Weights of a small transformer language model: 41.1M parameters.
MLP neurons of a small language model. Each row is named by its layer, matrix (down: output weights) and neuron, and shows model dimensions 0-169. Each number is 128 + 24 x the weight over its row's rms, rounded and kept within 0 to 255. Numbers have three digits each.
A block is one neuron, or neurons of one layer that tend to fire together. After each block is what it responds to, as a language model described it from the Wikipedia text at the highest values.

L7.down63:136119112102114072125102151136130130102112128097141083112135163132141160128170086146113141103157117148143129116143111152129151159135129087146162144154182158111142130092127121100124086154147102141140127151095126133155141140146148118129147094136082163137114148147117110118189112117127128067116098140122130133082075124142115164137181193116142082125112120115140110128148160168135119106086150096147125124076125129124158154107139131154129068114105159148126149135109109113140149156086112107137106103107154115140102095
L7.down132:122106085122133165111192087164169160154140129148137110137112116171124123129127144138155157126128072139127113138132110090108166128095122144091144098144135141136133154113137123149122145148154090102129119140157115137130125115158129152085152110103106088138120138159148099098120140184112141136157121189159115152126121177123155124154097149150120120122134142109117089093125120103098123085164133116103132141122091155142149151128134137097146126124164147152149151089102097149144123167097137147133116142149107124140128137
L7.down204:090106110062144109144112165139118137125119135135118154143137129136123156108119166160114120155168153175115129125124143149130124114121174095143134097117111127150134093131175073116131124138177112138117139141139106146122107129129181136091125118105166169171116101132166130139127130117139092152156086098139129179132123111125133145093142191165164121151119134109112152173119142123100125146082133101130156119105125112113130150164119132143116107146131099135076120124141115155095134167148110123140127092154126166168120115
L7.down421:131163139143130119103076112097057086119135121154099128119136105162161078096148159145138189137108161136144163158132098127128118152149148144126151127116110096142105091109163108137131124145138086131101135158137123129114080093137145140139181118122153116111114139148157102117143121153140094137117118102123162141125132139094124155090103128109168135138100113132151133124124129111152139123144111108113153165139130159140084125160136164133127093068106134146144110153131131143124093175131107153157136162146094095118099139
L7.down767:125127101145091090112116153083147171144142132089117117106147198151113108127141159126151155129115120173123120126113124127137098155144100093090155132108117141114147140153105139114116114141128084118100148111141112183099136133144101136158163139115107132097109128141122137127137160093123112105117124108118140123110130104133184120127133152133115119123114124137154140127120109132117119127129118120129143140159150139140167136127134124105114102107132127076164129135083107126138149150120128146106147129105082140138136081
L7.down840:111159118118097130098147100138172120108112124118136161135104105128115078136152123080115066120144150155102100097137066141132131112101104139137144119100128109088122121133108121123114153154109128130141130166123092096125144177119112122139135112157123117129108123198139141154159150109146144126128150096158096113122125169123159095086143160111145113140131154096076150110086121112152172154123112132120132166145168111145124118095131086098132165100155142062130097145081105139110149122139125146124131081120148103152155113
L7.down850:163137146093094103113122151134112159148114164158148117159109146136123159148087146153160159157122160128133105148110138136098127121136100099105116130123145109102131118139151150086126113137121094125162122159082126136135113178152136150150107134151116094166105112130154105101125168057125173083096081150120117145094098143139070137115147127138142103146096158131150127146153106134131101147144109134116106128135116125173169138128137140121118143133151086140158158184112149116148091147117106120132136133129143116159115113
L7.down1586:141142103116104074142100124110136125133073135155140140142106114159117128155114120124138113129146147122133136127110133151096123107120104100118117070148156159121093149092157140109143127148150122169149140183136144110164110154155163113070111108091117165141101119131134119126142101178106105136160182127151135138091080113098114147137117144150163111139108106148134126108133163103103168132079158072118095160152123108129120121124095120142129159115133158159141150126146079154093093153101141137175174120165147140136102094
Larger place names

L5.down663:136137142141113105135155116112148143130124152096150138139179083130153134112105115126178079140115126120117121118128148147192162134138081121099107106157170118136137143127134135089144149148117114137098119127122127145143111101120148128095106159139118155147124145127150144160110143129127118139123098117127165156102111066098075088119124145134122142141099080110162174143165158131123157148196142132102143101092111157108136108163176091142130116115094126120163104136157115131121137135118135162125121103108088090078156144
L5.down941:103154121146087106109196121151152118150133171066073078129131125125119146105124144132125113069100134117141132139135175126154182151150107124108123126127179125132139135153188104085134124077121123153123101141115116141119118144131122103135125137147131146085146138124124150152115167153125150135089157106104132150152110085115109102084126129108131123119129091153163185157159101124097125140139150135133140087096121168095122136194135104143101132133142147080170118127138119136097127178165131150109108107091103098105146118
Year century digits

L5.down166:122137124152160112123141120162152107150155126147132143168156170089119129101109149126108175166081160160104106142138114175099162146106177084142116165114122142120125138129123135164112115130109112109179140181110144146099120119187091127095145139113175163148147132132131135100175132166129130157122161124118116120147138127128109093141113092106119142141174134110134108128103126157144135099116191105123131135103130157071141101127122130121149141102137141143107154183123163121126095078132142163128130130123089146097127148
L5.down355:116142111119095069168142125147129140113105140110110137120149137118160136150131058126168122171141136129113133149126126141093158157102144135115181133134112119135138135139124124096119123124100115121190134120124160133124128119135148113117125145120132166150131100124155127114167124112139147168137129125161109131142128138127098130109109161119109142106153121138132084129096117125123172119139141118136172109138164142154117146163121158143167129098142123193125145115122145109123150148146111134115126059134137141095115183
Place names

L7.down289:119119159102147102121088135152134133156122145141130159085139132102135124137103087122130122107097130148097125118085129113118120148116114152115093128076095121120138154135168133096125134117107116131134120159120090121134137150125124118121191134124156152146110138106156104140132157130134127129075130120173122135152112182125169126135118092112162091099126105144124193152113139114130133159147144126182153152118118130154118138149137106121115131137137135111116089107113121155106143079115111099109164135124135120157136130
L7.down646:161107122145102128152090155154141142142143148126173175100106145132106173152130149121130160102133162079144126122127150119094136100143092161129085091174078118119146129093172135087083116126136126174121176095111122132137133139121140150141140133114133142133110109159125121165109145158143138111108121110123115159139090133152123142144150140109157131142096146135111121145111146153112077119140126126138116138102135124134138163118121121155146099142109140115112123131154102122136147102138114150125140135109090135166193172
L7.down667:149110117119145113143056080154114114124123146130148176147101104113128132114118123111122126107109150158056108126165173142133137121130162156117112142131125110125159174153123087146112123104111083154096145149118102104130125111123116113123128127115130114105116119120145177159138109147157161138124129145174132124166138152142103152153181150082147105127129125143156105136111147150145130133147158126084097118129131146146140149150119120121128130095110159126127119121139146131154133126135081174142103137128103097150163123
L7.down714:134139102127118150164076102127103131117166093080053091113135101149144130121128177176110132126161136121114135169139123135155101147127121101118127078108132138160150127125145127080123110148082099132146155127093103143140117106113119162144091095116118165108122108110111171150091121154152178182142122128152141129164144150149121121098123123090135086113210103115108135141154117158094122123126139123125158112092134139100136150098144145101143112114070154093091116114137137116111137141157096146112143145106116097105218150
L7.down1210:151119106114123114136119158128137123108147078152138171099115115145111099193138129116122132105114131117136153142159128102109172131166122148104090141159130148097117115115131129143080121101116111139148133117109092117153079085132099166118137150137152129110149108111141125086118139136130131160141151181118156109107104129086126122104169125124148154132141091139155136130113149118128108094119121155129149115139117151117104116119167115129147133129125104149143143111151079100147142149152107123118094083142117093157107134
L7.down1385:153108112144115163110142112122128091089158128148135131118122156115143151099131120137135170118158161112126073127120156135129152136099149118164161140141107123118125095141125081123100115127155151155106115128152158099136115140129114093161117109120144128096144059124125205124091134124101174134161117103104138126143180171148103088170158094189109124119145122089137135151106088156126119138141134136120097119122145137119100152095115209083112124139148147095082134132094141109112151161046093117151096117122117142126121155
L7.down1584:111103101115132120146117072125144123154145144150106146128077118114167118126109076101150097182116149134094153139110129105076174125159111112109103161127112067160107116147165147137086149114137105146122108131124109089109128161162150126092107154087117133145140117128142146125108149142102121188174154137093154188148163114118096139134136147104138155113107097122139127151097122081123130123108138109064115150113104111100129126163130108138109148098133172133189132112113111157140185146145135129182151134116078141166150153
L7.down1719:131097125097140138169148127091141155134108134089150131173139128163064155113130117168146140124113144138070145130079149163118149156151080134108051102132106089165080132115192087073108164155141094144137099140149123144154128150138169122094116122096151105122095102133170122147110122106141127168219115121119119120146092126125138175132159152133124137126214145143145157098092115125114113124098159126089112159157122133137133150155083124121127154143147153143115105093158098174095141137126131131127067128144115119140124097
Entertainment credits, titles context

L5.down185:147132151131115106112127129142124120138088154134141109139106138144187075078107125139149102125113150118113044127134206100091140121121142122111135154122170161150120129154139102112092099150149120113174084099158152154139120096115132105141122118164146137128125149094109151133170155135087111139142157182102130162156130150125097045123111135143153076120091117135096078103143149125133107153108115118140116122154116085163146152173134195095144124146136125116143101122158128138152159119131131119102083134162128189135141129
L5.down1837:206139177092090140125075116113119150148146160150133097087126140137136111106130112119118115149139105098099104144145157140155121135150143127133131135139158169139127152164100128137153148096119131102138116156161167153119125098112115178173140153114112135128127135122084164088138171148107144113133126142117200163130153143132083098136104141177184092131085120091074124110148122131089101111107110138141112118158131133097116121133102191113089134170152142097125121126116112159171154098114112197123117155086158135135137076
Table row-end cells

L5.down699:115098135109116116137121122152155119123119122140135119157140147145096137095153115128150154125134128127122139072113115152131133126162122128124134151116078089143186091109136132118143122108113141168098133156135135105174194127147133110137131106126121094111159101105133150143126104107159132120155167103157142142109126172180147129150107128096147115141116150106146107156122103157131117125124181127122139136154121178161176121101118131104121077142127149135096150109144171154140093078134104144125164114120148139138142112
L5.down1149:097175156115106126132118122117086136057108141107143139169122104110093167128120119125120125096125094132151133115117118154140147150151136104151105143137179128161078106136144095123154150137136126176128137120165175086111105135127124108088106118157136154154129138123135157139159139162116128137124093093103164136168120129139092120114167113166153153133119146153141067146117074142120148131110143171126126145148111154151111137124115106120113124115110124132152074079098143107111094179109130127114099149159159160145157139
Media work nouns

L3.down352:099106136115120144132168125116120172110114129083168146161124089155100164150136090128164128144099140139118144100148112099106132145137116129093113140075159104119145132141144062137136154133133110154118113136171117130119087134123148133113152123187155142143115143142095133132137152139128089165144120118095163095157155135084124137121161096153150128108085097121165104127117133146150149139131143134142117154121150150134116124139172162103100106090084148131149122128111162148091112160094107097123142134130172177131154134
L3.down989:145173142118125166143144142152120123143160127105136099175094156099123130076175143137108109129104099139121161162111101103095132129128144098117103114081145107121109095138119151150134146093091121120126114127172074121095152156120107137117113142149119126126134113117119150104133151145162107153116098120158154119138154119092155114140168169098124106107135100132139103138161108115118135116143088105145079118122146142144136123109100102116120105075123142124113119098098112138133139132128095131126170132115104136110125137
L3.down1141:126143098095114163106128138158122127110109169101148166087152120163102121115137088147131139115099154082162130184152119116160170136188115144099151120140155157187080159150156095120099132160121140103165128048129121158161086117125142091130171123140093144168140119134152184164145125138120068151099080152169127140147137126126109100133132141134091143138135172149106136124125084089132101119127115120142109124120144131155120148122136138115150124107155127106132118133082109152137117201127137132089141102126114099096135129
L3.down1788:120115134154088159179110137133111140137136128170124142116143113097176109136098161141154134160108134123121094090142154142165144112143122175128120114154111137140132124161136104104085126078162109111111162101113122145137121113118158123152147127138144120140124153148167116111153157129105127134148129161142087174144084152198118109142157101168118120137148122119141113124140130141168140113126125148153115124084094175132121144153122146116126135145131158134153106125112185149167111104147122159135139139116100084137125109
Inside media titles

L3.down440:123107113117132091160123131126106101147140144131101163120116114113129078096117118090178147116140108123135139129129102138125099105165106113102145126142156120130101106148161140121119088119130162142159168172105131080128173165171118093081139108063077112115148140130125113089146156128120159115123123139122123150112110158178113099149107156118140127126119132130108102139114135114105153110095194092121138145116109122145110137131134159162090126121111129142147151104164151126151125118139110179155107105136140124137127134
L3.down594:118122130121139165100109135098112144114159170149140129163104120103092094142111098155172125124129121116135097187124157113132157140137136112065113133130142179135195143204140138137132115146139120121101137142109110095129102154126133147134126113154152115132175143141110102123165126100102129088140065122106133153139119138125124103133141147133163129120144088178145093151089139122081092112131095113134133089127166084130122150134118139134125132116096095116138122121091128098192147166112138102089118108159160115150161107
L3.down1554:143129121155134146095151115147115128125148123118107100078108106091151085129086121151150111157135158145144149150150154149095139176147130137108111134162121126121119118127140162158102175100126126153155135102144097174096160096115095139146163143134109143145169109115141140097133109150132120176133137133129164112124136114154104137118082112136108177160168147124130118139121131133104141135098152144152142158125117162122097110090161133134160131103170115098148146131129112133119110145133124165125125112129105147129137148
L3.down1937:156140136145105128147157123131132174089150160123116135137125131089175100087124095136135116158140179116106092183170114153068147130130122131115099126127103100134081122137117082105139129119101115102136131149133105132125157145132097125131112122090100149103134097081145117130118149146120092175138164116136150131138140140132102140151135083107122082154180109093165152119150088142146107118113146153137121105133172141143147092138114159107144102134120131173122127160133128170073119106107188110113151099143114130105140171
Place-name tokens

L7.down214:136131118078139127135126127141100111116123116104098077110134121150137103141139116117074143129129129108113122144123145144141164133118155120131170129132136112109119120140136137125132126133122135109114130113155140172106149137109137146141148140155123121174132158102119136099193122120173146119108096124111124153110101140123105093102095117133154070188106146123106120082155118146118115110157134114152126106088108136112138110171055176095111175135139130125131137115117111088148155108132134134126115095142122146106135126
L7.down518:132113146161177115159118104114150094144118101065092136112134091111108165102099146086079132168116169102135137176151120079110112101133121201121097122118119152139105173099089113139115146104112133127109138177142154117140160134091095123122112090089107135154137131092128101095161127118159147143125163128099127147107137105135127127126101119156121150145072155169176139131135141140118082116131175136129140115142128155086117089123110139092141081165152173165134133125136127147136154091168152141121151121147107145109113108
L7.down993:118089111136132120183136214138120150142121141135138135193128113106147141102094135120160109104133109136134144128082147119100155109080144148108142120124149140176179135133166148146132133150100084133135134120082149142125124160108109129114143168107125140133126170134169124103129108147127110108119122137177083143117151141131133119091123166156097141100113154138098082142160104125141105131101118121147100127112129173152151184103119173141134137122107144117120097159128134099125136133129193164162141076144119117129103140
L7.down1011:115163125111181104114106177123130110183131143099172110122132157136114124129146122124131143125155111150126134117137118141141132155146132100136147149138118171165121103118140162109154151147168127133150101113131174156131146170107115162181120173155169118171056167132107141079121156123128118108106099086116104111129114159138185124149144130129135138119103161149106112123094133129110140132112144126093145105149125083119123104092101152133058171133155108079118114158127139150114119128135142130129142096117119144125115117
L7.down1204:131136136117110138118154139128130146197184123142113096157137144100112114108115133164143145099112153141132136156172118136114148133166142106143187135160106140098107087134178130099146138152145183114154118069102154129115117172102144128157132158102165140143147130097132149083110137098097084131141096131136122149128127171134107137106121168110127103111079129121069121098133119125101138089106114165130151125117093094133108140121126181112104144126187129104115129130148107126129121151132159128153119114124119145118132124
L7.down1505:123127110095105096130103107128128106106137166151103140092163140144097107103129132135132153116141146129159116137130119109123102109117158107155134070194153164170125138154143121141097114140128122134161116142178150143089144140119158148126139136129169125125094139117120123126146153138172093090112116110118131081153151121127126125084176151152132123133094117132062082133119126145108093110108160161110081116132159164108136149120141141099133116116117088097106140153137173134146138136138094139128112167143141121130112122
L7.down1785:129140134094143146116114132157120108166135122118153112140143138107161114110157150137127160100152175132103101119088146119149161144155110109132125129155137097102081090132129119101127162128169139116143130107108139116123089149136155129183152160114191107148114160126140117108183151157098126140148128130137085158142102127108140102129123142091132094091108157158130149114124114139127166151086123176129138096120089144126104117130089157111090167140181155092108105130137138109107160154142135130150093139150122138115110125
L7.down1945:145094149085141108123147172116136137160142117113164088112108127126179111112111095138104155137147124131111131128132164147145162135176127132131139120142112118105111138100143127121141134140154113126124136118109121099109126136189131117157111157134121099132114138095106124127160124096105114141129097172141088142120123163122125115126170169168118080110094129128135085106173145137091155128113142129104107109088115141160125135135114147137113132124166131099141123163127149120142196150124150152110116107097098160086119134
Last table cell

L3.down73:143144135129150115081125132171104108134136154108134142117110104108146148114126137120167157122157134119146138132099129083162084147165179134137151142168131152158144108151132124130119124112090119126145092101158111094118147121111094092139154135091098119122107104104143091112094155127127159138136128162117120133108099091097108134185083075139184142127137138093119180111095159104141119135140127100147155151158144153140142130170135118128147152159122109148119138110136101131118136111096114124174154123087136139118081128
L3.down740:121174082122114126086119133125116115139150139127131081099133095172182138130124138143121139168144136134111101132122118154142111158176145164114110105145149111114125119129126078067146168125120114106140139136126099156118125110139119142183153143082098133115123163074168164174112119145115116185098144113127154084099171122141134106141083173120092133134129180112115109147101072083116075160154128147138122098162139148115096131111132141137122125144142119089117148126087112146128153110141116109089137131118126128082149151
L3.down1380:138114103094128128116126127158111084125108139110088173152129113089139123145129129116145144092129171119170085143150145118150123122139141142135191128179130127158148121130136174146125132130111136126109131171121133129143149127141144115109113135115140167107136144102142181121105122112127100138137155116110139133124101128092109130177091135142118139118190135111126112141123138104129097096127105148158135116153123174122105139159102110150148098152110136127130151152149094106172136107138122116140197108110135098098084094
L3.down1869:131167130140110128155147151139114126138147122118101125099093156145131154106132126131169123153143095140143132140120137123126131109126155128163135154134165116145139134127168114130128131143143129145113126117132145116146170130118166165094128141068090177105107146160140160129085087119142133116153137110111126135131118120139094083159105132113120150136138160138118119155119124112163135086120106110121156084169142167149117106100115162129148072117124106162108128096103176137111145140113091118166134099152140148114117105
Table row-start cells

L3.down444:159142156099104129160133142176143129159166140089172159116124118174152135105167106163119162178102125141103147119125120141141169126123138131114125149129115138131134099100113129120061118123106109110150090166144123138146133169125139154112117136126138130128165101167145121170137140103115147135114177097090161139113079142126158127127143097096126126130135126134128163121122108143105147146134118132152116126081103101138139113100135132125110147117112154122089114085135151089121103126081104097115075134073120125132101126
L3.down553:160125147143118133143137132136131151121104124130179141138129138110142131111122133101144139096124157130142129159118108160134131111151118158069124149140115112107139127151077141113093134123118105090114126150159116151122118113148122147135133137133143115138105144121142107139194126100097092128118123110087140159098073123155147119150135087132164141116160116079137137124170180120125163128084136120151136135114096153129145096147122112120146141170127160115165099139128112179181073122149103181123171137124142165086155122
L3.down871:135152112149110153110126139165104146103105115115155115158150115148149119138139109173139101077142157170142124118138149131179162121108110085099137140137137148096134113131155089124149128151131101097130112103094125126117119133127160120141163156160132139114115140141102153175140187109115145079104131143144152110095098177140146127113155107150100156143132145139140088141105123128162148088151112139130119143125164149151139138077145095119135081106134109124113092117101143128113152132164089128121128141134102136120152179
L3.down1206:126115161128148135144140148142125152095082111133149160104128123073132159143137134113170136126102125137141132138139134114104118098155127144067129126152146153149129119132109153138073108160116143134093131132155123166080132116121142127135147121116161129151113131134136112113169153142118121119175153079105131164132081136136157121138166104153131135108120110132113144140157134150181151118102136098161143112111127170127101098114125134118156146181121124156179109126134128165162092137097109135124167114162137137131151097
Numbers in statistics tables

L5.down324:155144116069171119067119111081142174119117151135158093139115134150114109152104137095117145110131104100125131124119146072152130094116159075164151132142132158141148142134162160146116121167089142097184086144110150169144089142121157109151115087131129118133149127138119147098100100134094121130149116119147122113117106110114131118123092136184079100134116107148129137089115138140133138106108125110116129123162092155135106138119154127107117177120104137117147107157108149149132172106132116148181136148145152164101114110
L5.down774:149155135117164142131080123145147147099118137110138101089147131104126171108134139110163123130120116117133130130092150133176149100112104096120127135154107161132121131140118143109143113131092101144127146137085151142158098098136112074128155123172089155138077103142154107134140109112127102131162094103140099151123140110180126141153114114172066112140125101150147187158140117133140139114083117080152131101108132144136142152148125135119147108130138085102177114135091135170183107160092104133158133119145107158115110109
Month names in dates

L3.down470:150097139116144148151148130158162144136120127110112146106120142118089161140111127120134099120103130075147140117123054092116128117138122125092126177094176116133130105156134128110132139105122135116148122167112147146144112150120122145139150170136124151137155117129126149164117148208115150110163119124150101141111145098141122158150128131116143165151122150121154157141093115164116127097174113096171131134153090140069140136105159134144148165141126120122167129103120129156140099133130102110179190130099153147095111144
L3.down495:141110141132138101126110119133153135129148111154083208118122115144108150191076135097116146142119120096099097148103104146138146149156133152111130116120138171148127169137091120124142150085100104112141165123139142126161101073136166134172148141132126156080133087140123134171095131148110099184128115105101136085126125139113164122113100141156145152145151115139149143151108097144112100139179119131118133124143144139088117114096156122107160133138096125109133120140138147105166109102159108073123194104163112123135108152
L3.down530:152125150096156130148140121149178155133141130112142092147114167103157131091100118145133116106090087089121122123112065154133178088132094132130160149125134103123137089116125142122104127099162115136155133156125116154162154165110113110108125136099151165119110145149171188158144124088113107146179110153112116163149104144103149115135132149095070110118102117118128131080154113096125166136132117091100114180120106140096176147128087141127105160133137110130142097144159138138161142172102124138174163118178149124101126121
L3.down1934:133108122113137153140074114170144131100148146094125168140118114132119135134147121142103160115107138142148124137124105167124131089136161154124155111126150084165115138158151099170090110140127129116106153130155141121138158138123143119110093105149152107135103129102139096122113123151114146170134109087117124124151096096128126118141110114146073149130156146157113116100147146140143136104113151056124116142093111144071156109134121101133143170122117137127138124144161139171159141124143094144122168117100108138078088121
Month names in dates